{"d_mlp": 1344, "norm_eps": 1e-06, "positions": "learned", "qk_norm": false, "parallel_block": false, "extras": ["capped logits"], "init": "normal", "optimizer": "adamw", "beta1": 0.9, "grad_clip": 1.0, "schedule": "wsd", "decay_fraction": 1.0, "doc_mask": true, "train_tokens": 731300000, "steps": 5901}
MLP neurons of a small language model. Each row is named by its layer, matrix (up: input weights; down: output weights) and neuron, and shows model dimensions 128-383. Each number is 500 + 25 x the weight over its row's rms, rounded and kept within 0 to 999. Numbers have three digits each.
After each neuron's rows, "fires after" lists the tokens most often just before its 100 highest values on Wikipedia text that the model never trained on.

L5.up100:477489471532534510516491495521497492500552472531489456523480550475521478501507496466543509469492507466444503450499497492520491510507491498500500484502511513493481457486484475439494502483526561488525540490472496508485492499538537452529457523514511502522477545514468478501528465471470530481545504504483513491518480501485502505515463527485526519541529505485503481474464502481489509494522504543503473479496497468504473498487475485500515504476499466516502537504434512502500483474493485513595521489518515504550512522520502463489479492472458524489474520522510487516488532451514476519485495569475490466541446488467496474505494491555492484502517512464512497537515512527495534486515507528524497456464491508468517512472494531522548456517509503507510468551469532503472516511492501
L5.down100:502527502528484519504525517476554475486455455504488535465532487483497521447486484527507523495526499538528458489529513465508472490485480509507460490491444537478484487495483486455466513525445483548485462496477471504513518489516479543490482484505431482511486504535481505534492539473485525500477484529493526513484493479540489514485482496517500455546537511490506500534529522511504523495538547529493518475485523529473482494538476502463481503499460499498500473479466503538542515507534508478507469533478521503493508509509497466503481501495557465469491514456492504513489469522511484522528545471485491505515519515521497482487511477517519526523495483523447502515547515506549498447477511507535490512548476508498490497557507522485470531457541488546532479479509515466475492493479481
fires after: " ", " con", " (", "T"

L5.up102:494520500542514497478482499550489519539495443493491484527498479502507527475535544494539506485518474477488461453494461524464521495507524495504485517486505500492483495455462550520487515472509547556472521532505510513486466502515494471445465496493518500529499493533497473485506479528493543507500483560510486544524472491475516514503513548484527473506494462484511508489490544506485496503486459453514481537501529542494527516525541545495521479502535502528460487460512509523474484441508507502500544491514518512521528485506513488504496532532482466476503526467529491554488483509498463486536492492472475476456490491483450483434510500499504537508459518500512484498487523477474443512454511478486511458496531479467464485481503509522525551497498501510517498525503480532464484465468536
L5.down102:525506484459519483476504508517520505455512521522519496532503479507584487520523546501531529500453479498528556499492499486526525546541546464479472503493480500506498496468491450484492508496487497512492487481520513515521494488467476501496498482515501524461504478474442484543480487508522475516499467532535457480497482513528495511452494503490540530516527536510476489526498520495477551505531528488506475537505486523485480497440510487508499538510517482500500482547484499462537513550521491464488494529473493483508501455525476499502479473482490538549536460501459512503559520510438510482535527460479524492452546492490471481526470490472488493496505494503485505541454533485496506478485511485530501498497508491504529485503531470444513478529487469472481526472471508463534516528495509
fires after: " ", " the", " The"

L5.up89:495466507474500529515533521528487546522514508498499514521523500468460475534498507471542504508494514488462486522460505446559455491517491540474519469484536505514474527505486476445500494469492528532467503508499497506517518509521470492525493490503506502519510485492473487469504513452476490491491523464519508521513520508525507494472507507495544531500516443501482503486494473500556474525446471486499514514505488478534476519475510537540481543458460478505459525490508493527484516456494483503504445518475476489491526497507509477508517509485482482477539434499519484539500511460453463493495485457506544480527505524512422483476545511498505467494447517483570509458521493537486502535499504507523489499525500482471491512493523497547498536536517515505475499495488509477494503505473449
L5.down89:476527448542526474477519474524515480490508479496488476442490507494510462500505497495520498501487472500511496505530487492483496469485482505477495486523509509497522486508519491501521550539510488525483493483496490474486503518455488464478475485499484463450497550499493516524516507535484459506534535481526504473496487509477501466529493484499490473498485517516526473499500477482471530476529463489453494475510459515540510493503534507475453529520538487511531449497524469485533486531522494516506507516476494541479497482497540528503480495513522551489499482514494515484466509519537450503553463527472468538474469442515522489520506534535506536507502527475457524519507483429472498495503472481469495492520491531490489498510476519458526510485448540479564463500512467508539516468482498
fires after: "\n", " di", "mu", " Di", " "

L5.up1142:512504518520533518462489510479493529490523469472522477521491490464528511522510521477491498499470476505511486489502464469480520492520505532479518515493536496463452539521519456432502507510466504492541530523494474478481496479520530500521464475483542480466494481542575495485553500447472537537545543511476500497498486520489546534534494514503504505477523520529516463518458535491518480555511496565478492487458485476477483551505484498528504519476480507519476511473490465483477532494479498478502491503530465507512492500534489495476485503511494522487531459503488511527485509477489521510496487460535527468535494467526453447491515457494512480535503472523530467474502478507503499522485502517475557456513479545504476516485494494563479474478493527498546477559483505494460526509471491
L5.down1142:483529464476496512493505486519508503484495551492506535442459477535466496519494455521532529532498502487520532479500476522475451505488494497511510491475479471525508475525466466507515498504481521469494539467548524514512466488515511496460526444515535497500517496499491481525507528464492501477521517448497461513525528479516525486522486532523489490508511543514503543480453548489502522528485495491537509474483513476547469491526541512540493498538472471510519536493519512508535484506499475498509500512459543516484501495490468485488487500507527489521447476515508490448473534513496444501513473525489519500537475505466493515490480430513472478459554530508499506507469503497477469503472497468507470480481476521501512517481538515485510505501496483553531527494490460515492567452423525
fires after: " ex", " de", "per", " Di", " Ex", " |"

L5.up1088:462493506486504552493458547552458492533489479518489483499512498464480449504520506529522519562492508523539526457490530493533475478479519536521477483520514503518451484495518483504489474490518531494494557540466491513498456497513552545522485499483495466508492514526516488492560516475518515490524470484523492510498453513467524538483471517470529483526503515433520470486537493485492499487472510485544493522495521542484499487491476526500493505463470526515468476501502501539477476488491504527472509499502476479536531522505508499488482503486485552512505504457491490480496465503501526482494487502519497482516497454478488502431500551534534518470489490444521501511528497514483473524481530490502508476529485500520509487501536443535501475469533492541557500512523532520522477499495444
L5.down1088:520473499521509467507513496482476474483533545474500552456528480539509491514477467508509527529516479501474503509525471531487490501479519535506467475538508476504522509456508491469520509459496491482512501459520516514501506494490555485523509466525522483515494468441497468490480467454524506474466496502499477516486503464504492448505532473486505466487493510471516513542522523509476540506518538471522540504488463452470541546508519531494465486481497498498542507509517510522523499456528500518534483494536551489482490544498517496424474470487505475507508485508519508531543521509475501476467537476528559514510474484456505467487517491472506504493502491502512487465494538488495519517503522493480522486513528459527505491442507529505508522517493550521462509494501500493499482446482516
fires after: "'", "\n", " the", " a", " "

L5.up576:497473528490569487478524512532519503531544472519496506439493488478501477463499507439504493484512473529482489511531500504535532408508464536452531451504519502509471490499470500515478471491511546479515528503492507503480477450488518469523510480520515491485514504463487444469455469517522456516469470516489525473489514485539535527529465518517515485471511459458513487501537511449501493470491500510466478504512495530502531517490576508495465535485518487506531480509507519512519519518511502517468488516475444458546516485484506501470541496532476502503487528458506492484532491487522462505536491536504513468461488549501479507505508545480515537493513489543508476480499506450514509519497515501507481490525486480499491509492492502460501542496520444526515504498527486466469474507449525
L5.down576:497527477493532527478542478492514494482482522493485490531496500424520511476487483435483516467499492463475488497472526464498494535504522540510502535508504479526557512477493506524533498542499471490471498504529473506526464513540475497496495492528440491509498503536511519506562501502496521480486516519482530451502529514474483485482522467514490487515496518470521505531505502496495460514468524520511531502435483500471478530537546498445503548512495496524547512471497467512471495514532491487468483500496503498499477487494508489486478520481509568483498534528485499449494522452523502492517493506506496500516547518477514491445503495483504511467492537527517526489461496482533497510476485466500490446535531464474502506495505516532474523504474528526488472540517530521485497510506508
fires after: " K", " sp", "K", "S", "B"

L5.up1165:481530511526499512479517493529534491453544489465496501475480547488523499530492493497531517519498495513521495492508487508508494492510510532495491515506498519518541509521512490463477486466552535483467536470509483477497467523504582493481492500502501489507525480499502465517517471497498490532486515511521480515492478509530513510534533486492489474537485475500485487495509433479529485491440452543463445448499511485497520490528534508522484489485506503491439519510480546521539478492450492506474492519481446523502535526522536504485483474498510478522504506516568505531525531515505537497503492490479504486506503511487469504482491519493500473447522517498517491523511470451499523526487534498455509530506472491466488496508489464439488528488506460495555551513453530543503490498473452
L5.down1165:520513509467494510532525488461509471472447500513461514498493515497511504520509512513469464500518555520485491487496538503526525485497473497498528520504487485443483495497440533505553466550484536493510465529535519522481482535557505480463525499503468466461495466515510539531524538509480534515499555533531523511535521496502492501520482500483455548479481520492538510523548540537526499472515478509520491462494511496510480498518465518472456455530503511444556504481515531517459479500507477529511501477522484502504487542507463498476501501485469474478527544488503516536523453508445504512489512449493491509509525481508457465497477518495495512465495467501472472496514473468471540531468499493517494550473504511477534458528470480507473502490436503483495539479501505457497502496531532
fires after: " ", " T", " B", " R", "-"

L5.up1296:519490519484458542542459518550487474490522471524445459530500526528478475480476467459545470507493507528459492475490491446505452501500510490484500497496539498517530501487525526462500521494509519495481513495490515519481484503513528487485507499486503490481481475501499494510476480515509534488477517535514472477464432506507499519519486502557506538535482519499518506504518474454509458515478499550488510525492520549517464488475496519526524516468478494518483509521463545522458491471485494525515532518526478497530517519530498468471442504463507496489494538542555499542452520477539520495528465467486519522494500524463497492497488523515486492487487517493514511491505537497501479501479450495517474490502485500472516501490498476501524455485493477513505484492495485524472529537491500
L5.down1296:468520476513522520529536495505489510513492512486523484539512476527483464481491434531526492491449507529488512502496482506479480532487503441498485506479468488487480503542502504536483495481491480465499493500543519502472548489482509484448461490480462548470505489478480496484507504539515549512503493469542492508581477473517500485546495458496461498512472499513494484520552501491470469496512500492496483474517499522543515473542477522531496515508498492542466513510484538499494509491525483502488514535514499509511505502462468543532533507493506504471563517506501488478502427496529531486516517559492506483485505526509497515520503505473497488550506504504490473537488549475485490518478529477508473491534508463542506525546549454499490528454511494504480496477495555483502511491466490
fires after: " ", "-", " N", " I", " (", " no"

L5.up581:513488527513499546515495484473498524488520501534479467550499482468530513514471522515475491477512473537527493466510513457497490458535549534491522449505510535514493471508504520507489516480479495534492502482433493486493456481513524524499492550478534492496495489460503475496520543450499509475506478566484492484479458469481490506499526499478502498478523494492522457455486548458494526527480508498465502523456560499527511504507494512460495508467453475503542507513474518489463504498515532510492457536498489488500535501481514502438511494480505525500475476502503484526490470536501570521495473462523498531499515531494489494512507463527475485498439487499519475474486503485504482508536515517540479513531515512544511465489472492455482514508491485475501475510489485515475493489458448
L5.down581:530527505489522499510522498497578502465497503494482484498496491486462543506536496553470519480493496496504572519502537476490500518467470518504502469497506482491531525534514507530501493498487527530500494462488534455471498507475512541461497442492475489479505562519474498533489494488543487521490511482501524504516440509448505514483495470505533500481541519476503502464513491543448449518487525512505464512534536505452529496472498498510501480510492487493476518499449463474524503474477510479482492536480500544512513499528451484480487500508461504497546539510522523516493507517514515481520530527506456477513495504473511536457511507518527485521503471485465510538466532493451549500503508531514467482513526480532479492499534517506521499477498505539487486517500503491513505500494486
fires after: " ", " |", " di", "|", "s"

L5.up804:501549501478545497501530523519487468468454463494508471486482523453502533500494468530478479508468490490450500496489477483471506510518521499485533471492535540491439503497509473482496469480528510530511538502480473526517491478527523495527498495504482490513499486535494483555463522441491510478475474545426491482491484517543545512497455453505535495503481504523496519536503470553499500520520489494546509557521547555542507489498523460474512498486505500499500504491506489522505497492453467514530450462482480510533531475506510461488545519511490484444467528514551547510510516504534419475505487489480492501491478547425479515514489493482504530505517543482516490501463499469500501498494515460466500506518505525514508486488494483535497521494514460549536486502510485461548499482463468
L5.down804:487492513479496524422499523448556467462537489492482518506470507505504526455464492464507566520505496501494499525526518483461510457513506515498517502500502485460523482504457488487493460512533511511508521507526478471513517433527528491475508453511482524466502472514490509519502508492539480515489506527481465490496507491497507503486538512538535523527475513472490491533453497502553510504514489506499483515477489459519477447562534475489515506483504535522516520499470518504485533476485476501489494506506527529524514468452515495479521511530520478515521509496514488491551522503512497479483482493508504520564522460496480547543504531521503505504497504518506510485487527513463512518466510479541523547523526524498486510545535497487521482500489486485495476458529484490462494493445524
fires after: " the", " an", " Th", " Al", "p"

L5.up870:504569508491498491500558506550517473487528492486539476502464502486503452449478488510497494502507512537473468518529456502507487515524515501522536509521504486507483434489457494483510485514474510477497501501486439521459538518511520495514527483462496496500490523543487441506486538464470495465516458486537476529471477488540500501543505489474471515495509522530508464518527512502480516501523498486572559513512487492524515482472492490454556525464490498473502503478494511548468486475481528504463516497438508528477500487481495459496520503512488520481491500518497538517529527449516532481529501481492500510478473534506447484547506468533495511523461516503498493485451428521545486495478519500466529543497462476507479470474536465527488516532486503516520497505483515461464464530466468
L5.down870:498465515499490519502474514464489551523487488471499450500533499500493500511514488508501530514509503500524487527515530485535509504537516513535516477510510440476497498526518531505514486482481521501496513535480525525534484490492482509500532504480488497513492528507547526541469489508500477449483502494512518489471520478519494485478459517488496493505446463505481529513481495499516502492484511547490471511530460522481476481498549475525474519465459499489489487516542501417477503520485484521479547443521528492524500488482449452478508454492511485537443565503510498502498504521492505486516506495553435525512529480498519552518469509505484538507511481499523547494510513500480483468503528502490461480469472506490531546547489509459524520514514519512536513450512521477486506474503509
fires after: " ", "s", " re", "C", " An"

L5.up1127:468464478517510463503537512506488526534547500502529503474483477497490458512443457490485471481526511499452514476508485501487522501468457495477521499503505487515494520476476464519490493450537498498481535490511490522497481475504462473497495489464518475486507480572487537503464489493494495502490475505470496538499496467488520486485509532479513537498542476458473482478499501494517476477490506496526499530545495467517447514481471527520507486509507531506492510484491507544503487488557593458491513507473455520513516512546520460500470519438524476482489533491517545510520471509504493522518498496549498506511503467474488513446543493497491531546463556501529471469471516489489492488471480518507486464494550471523498507518547496490516541520513524519492494558521484509494516500468487
L5.down1127:533543471463509461473545510468506466476456517490520523525511499544531474485471484506493494510512496503492463505472515486493509489491456519494472526474498487508482499487511483498515508488518470522532515515485482535531488501498485470510480505529506516479498468477518538517486549500510488519512514487518498525469490475528517483527493463477549466482499517474492485583601492509514491517481520479515480501522486477457478489468464527510494557502554503496486512531471497457526511493535553536511520514505555512495516501494467540502522534539521547562504479526493503497509492479492506478532499480531435532504534527487495467524469531488498507502491506453475481561501485464485489495506479500510505485466479515508480484506544494505492486515476478448481495545493500488539491487522496
fires after: ".", ",", "H", ")"

L5.up788:509526500514467498525471544486477517505499472505501509520464512510545477522491486445499481468494487506508519447543543463546502507512490503510512463481474525531520480493497470497484516484506531469519550505492481484474500494523547524499548461518527444511486514563514476515498478458469531502492513537483491478482411482470486502524505523487497491570469530487551445504525474524547488471511530524509536479476506491490518519491526508503496525548474469474482549521453526501485527494495508539488484521496505526484498482457487458488494525475500516531480484517509521520528471475504463538503471490511521491490489487454493536484561503512538481524494506513523463498486501494496498522521485494522469478484543466536474494494492508497509510510506520522543485517509446504476528489492511
L5.down788:472490491493548475513515463535521501483485498509530528525520484488487500475523494496483536490510488537558498487496456470534491498486514484521519458588538474479518461548463484466563545468526468494465526515498472466510485467501484511471497490505481507532512491480545508513520536474443479527501500491537510482466522501508457531526494489516501490545484486494533499497500500497528488521544486488493486515511523505521530485532488459473525528435503553510539516480514505500532512494503478514491516493556509493546494525488478522485529469448498490468509482492474512523495531519492464504484463466565474468513507540502510501521520500489494512475497562522516517517503504470438506506513489502506495495565499487513493489484509498488471511521501528547492482415507529492478466491467496
fires after: " ", " the", " (", " at", " in", " a"

L5.up713:508471538500486526469500531451483501518493464532513482496515506465531486501483498422492506501507502477502462456467497485506512482460512513492504466507464490519472530494486539511468518510471537475507530505516526475512527488505497489518501509550497524497481441525512537465473513540492474428515476532478500513508473516486528524466512511495475543520530434489526538472510498544516505476497520571488492477473538495508490527516499525530487518508515474496469530475491539523505482528496508538457512470505502520504494515522514503486465475467507504478487513501513525498503504472511481517507505477499501485470510504470545494480505474531511515461534522507521510506486450497493523481505505503511515453542530494477484500502490549475504474484474487469501518510569541544530521496516522
L5.down713:480534465472465503487486476507511453516452495513485495545466483518469495495491509445527494497503513539501481489527551529469472510512455450525482456514527508508498528526501489477491477532470481488495467469473462494455503496512511527516493459524517463525498517537494488481535463493503536535526514483524455532533508482476515464517485500511508532510496517514558515498501504523497538487539481490473531494448478495501481533503485485461505480494540536528465501505509497479497464546515508482481492518495553480473466488517463470490485502523484532542531492536496526497454496473524443507489501522518438475539468503461488443532514522492538534529527515496486473484515493491498458497506475514453492515509453482464507497503500496476469486493514448547534498512509520520504492543504497
fires after: ".", "-", " \"", " because"

L5.up850:486531474543570493502543487533526563476535466492498482505475515471484502449459499538493491514502499530475452491499501494518499511473499515443484464462487529474477484504511489490503485465502528530496499504487508524509449522495497485500533465523438427482519487512478520456484454495462494541482505531509454536521502502477475544508485512502534520505455524505495486478521470521516485502476476479551495520474526527519454525461463504539504548471535539531452501514493484492475483508516522510489486494477483517543483492519482465503508526501478504489515527488503508502488466484534519556514460513537539463511517496524491482503489463525492481551524498499472478507515521502522487456513524454479543498515480514522499487500534544547501468496482504493521506533493524517486521506494480
L5.down850:490469457455526506495470503476470474527487482529462496490535494498490471491505523484511539442523472532496498534484525474494502529497498520518487453471482507495512462466533482500508490496463494527504509504575519492513521536513460494517521452458517506481485503509518486508471539484500524477492441488477431449515504523489502494518488485506496525455494482510451508527541503509499531491514498535526483452500499488579499505533510554459468500497507499490477457465492509517519470552510455511550494452519507500473479493468503462525522537500480521491481505471497460480521531500490516478555508517489535514502464492540557513505540538569516531497501501474487473510521538491462547497529520497479477481508503505484479478475512508495489472479473539535524489532479458494489486486488491
fires after: " ", " Sa", ".", "A"

L5.up1210:452475500504536503490478535499508547478542464501511529511538506496486504478508468501552473527477481470454477477474493513537488502510479483480503480532515523485478486505500498458492554504522515494492494474514497436477489516498543502493490519484520474483499498582514485500493439483509513498533472547488474488495477497481534519515484489485514488505439469518487501470465478496532498499505495513467516516514477535482460493513495478506502492523496495489477521497444515524463475476543519450485480460526467515510480546549522518537522495466513518442505500489523523534500462486544497507444522530536537535485515501527519481527515512523488543476498514513488494499528494502489470512476496522472479504506497532506510497465512503494550474476485485470515514531467513559500518463512476
L5.down1210:525491528488451501507514499533498479513445503525484494528492484512548463520491495547491516500489528547486493482534508523455521515528534510505496522478502516505506521492506466531443509522470500482480507515456493529534483481528481513525510549512481505512497496480503503501502505526456460480482513538508545527497508514508494493474491493522460537526556500505526501517528544481484501538556520492498507476439489494523510515507503482516495511500488497418481475542534525482550499499470472548484489486471480496489522507484537476521520497524516489496483478498495460483501484545482459466513498460482506517450532547506467529484508481494516477504512466482501549478534518475562516509505472521488535486495470507477493482536502487532424483497501539519508522519477512454499496518499487
fires after: " ", " d", "o", " di", " de", " Di"

L5.up208:491489517510527444479520503506497538478461495506535530519487494509530493492498523485493512477520490484531475541478497492486499464516498518530493500477490475515505493482509497518524525533489502506457492449512515480503511549520467521531494496538472496479495455529561502508518480442486533488495473527495508507527512540477494512496502476533513494464478502514514504573518459498480503499451486498513503482461454465530493551532515520516495514472501481521481485542536516536529509487506485509488492511512525449508455503496571497459510519482475503480510460545546490504493539501459519498558511446499460506491491587501511468489477486491518507495460522513533523498469493501461488524535497500504499461514496506510558422509495529476501492529500517535490515471479481497431521522483524
L5.down208:510499541506499506462498492497466515534506497523450481500519501490462468466495480483442516484504488484461478484512480495469528485499510498514523509522532494501542477488501501514502539449528477546540528511483528540518486471523542481455492506513462443530501506490523510510475517501469532494498496501507513417488517514482504493476505528506492506530489496511509500464494512457502515472494478553522562528498502550497506464473476505520507439517496456454515522476467522482479456516488503512487541506477494531531530509511488491493510472538485478481502569524544523481517491472562521495477499513511521495481510527498530495509513495501477532477525528552502474466492452516506496495478503534491507533544511512498490487499467519500496544546489497528492551526504523506526536483522476
fires after: "it", " Gold", "x", "all", "---|---|---|---|", "ick"

L5.up985:511490543519512538477483526477480487497500513534542498498502544494510457468513485504489503509490498491498453494508525465511500511505508533497544522454453466459449542487463465523508508535481500464534500539502513476505483531512482492519495476573481505531514522474480473445533530512479496544512475488540495478490507488514495481498464550524529483506474475492511471540532505465508458499445503526505483527483502514478451481506515502477496510491485510540485507519439470471480480448475509562457528514443476522506494505476474520507449483500537516498473538529481540474508540478504467522491494522476503489550482537502480506492488486525469498494501510512506563491502465485525530472502484511473461550510487447473497471505526540453496499528507458547482517537474526511501527537494457
L5.down985:478534500472522517495527485424550490466544509505527509513500494492491502508469475501503494520544489523503482481481504523521488502548510477501496492480516537504527531483491523478498498514516439455488483511467497507488523506541545503526493475484518467574501486516515516456510521491463519480532508505474533467500522465467501507457526450493507498472516534536532472511499497499515502487492538466465487486508515479492519532507531482454529500517516543444501472493471466501503514487510480492490527486490543525463485529518520514536497535546465472503490447500546521527493479487512502541507512516501550510505535507476503507468542499485504482520492532531459505497494497559479470507511521468465503490539525485492510512525474515451491521514486522478470528475525514506512490517470497
fires after: "ur", " ==", "mp", "==", "===", " comp"

L5.up1129:457554472482540506475496515495489514558536500487470480490513518545496480513498480498511482484477514466501488513516469500504549537520510525476494518520555494466507500506512481484479481523493534497532465505475504471464459514515552516486494512529521481488509491474542462516489480472490483484489510475497481514521484490513501486483517501523524503477473494477502518479516480511493500541467477516482466533485511503526498509461521493539516544495498415511459528488488485496521491503503516469501461423502465514527501521481485457486521469493526460487509542546525517561475501510502471505542515506505520467483529511464515504442478468578503544497468491484542455530526441513479506480508477501501526460536510514529537508504478484441519476507484477473491486515478498497480521491507482
L5.down1129:474495490465522510461460488497497501507509486531476501530483469539528483480466496494521538500518492499545488534468493486511517487513537474560488474487499505471501511531491500499520468478504496521513508510499449469559505471474516498468490511479491498507487506543506503481474545502527509467448499531498512536516466549484501531471513472463487486555463491486497506514480471507526519467526560488488493517497490517518501460554494464507546458478494467487501534506533516499503515558479464476515487497485503480511494506498531472488486490520506520496534540530513467473480520521469482485521489466516462513514457499547497496539497548514500507482517496437486469540517539461505521512480449529520506498462535522477480499518522467489506500516500517550488531480501481455523531482499501
fires after: " ", "s", "lan", "-", "°"

L5.up1023:452531497531538520534523485495481501445536506502526505506502516465479458457459441557491503501522483483542513508475508487438499491518530531483489496523479479521504504506536533488492467508520468481509520522528488476472491496507522508497480505518507491489481490526504516514518493498461508500514475452516548482477469524467500529531526559505502458506531477498500525449493533477488467488542467505474461503455494510480514511524509510512548535517466506508548489510484467537522486528517514501484484479499492564502472520459493506498490510494482469500526473509545520517472522509483479504522524456484469510487536495464550481498517487511485525495521517518515491503515506522493510548534512491483482458522452499482467453465490509464517458519501465487548471509484468517527530528528507
L5.down1023:491512478524501508514485502487492496464470484527495554482518482474476504481503530514507481489525505502496502508504489522454473508491460519515522472430557504481509490513438513535500551493519495485448473507487488532525510495519493464514492468508456499528524521526520494500489521480478499525499490489485496517473500480523492517477529476523494481492517485480509517491469525517496497504465493536531512481508490516503544541488523520475490435503488465495510515477445522509510480487544485505484556522533485529444482518512505530523526482540521468487488493497479520480502482481511466509537508526508504515486512491464499495531528495459525475467465565521510521471502469478508491508454477498545483528550526538469476491523488526478484522447449518497500520503478494450498452496487506
fires after: " ", "te", " in", "ur"

L5.up381:494479504472511517476500554526460499499531497498465459498521498486494500498445500464500467510517503488460459486512494458502498508559486533474502482524504531552512502524512497512508500444539567506487535499486517511530487491508518483487460459524506558557515544516483478546466502468493442504488539514441455458511480469497511513524519497490491488504523504456493444494491458412529472506514531527469494481487527510500474514527532495512505477494467500535489495511499479527520479483472494458508524504486488499476526490503496523508523498497516505531507468587537524480483476483547513524488496515521530450535479507507517439427510529518500524455474487498500544519515478468461512499468509504483491558488489477458471510496495524525509494521516507535507519510505482501517495508510477
L5.down381:472503492488488537507492495495470540529521482513410526529479488519526493516512509475498510458482481511492517482515512498476529514501478463500502477514494491483536563500520512529490500549485496492490539485511541539495498470463500533519493541512504498501510495450508474488517533508498499526501477522491496534503514459519474510474477506495456498504515553513520418459539529497477454543526591509500541485508526520497495496496509530466498480494504474538459507484452504541508475527519502465510472466518521455512493520542485504495524517508568514471520507513518498491507468507515515497523499491506501534531494500500518506501581500483515513542496519493509513514513518534497518457435460480497466502473469476521467547496556515526522496485518474495451521545489520521507496505466487
fires after: " (", "-", " \"", "===", "=="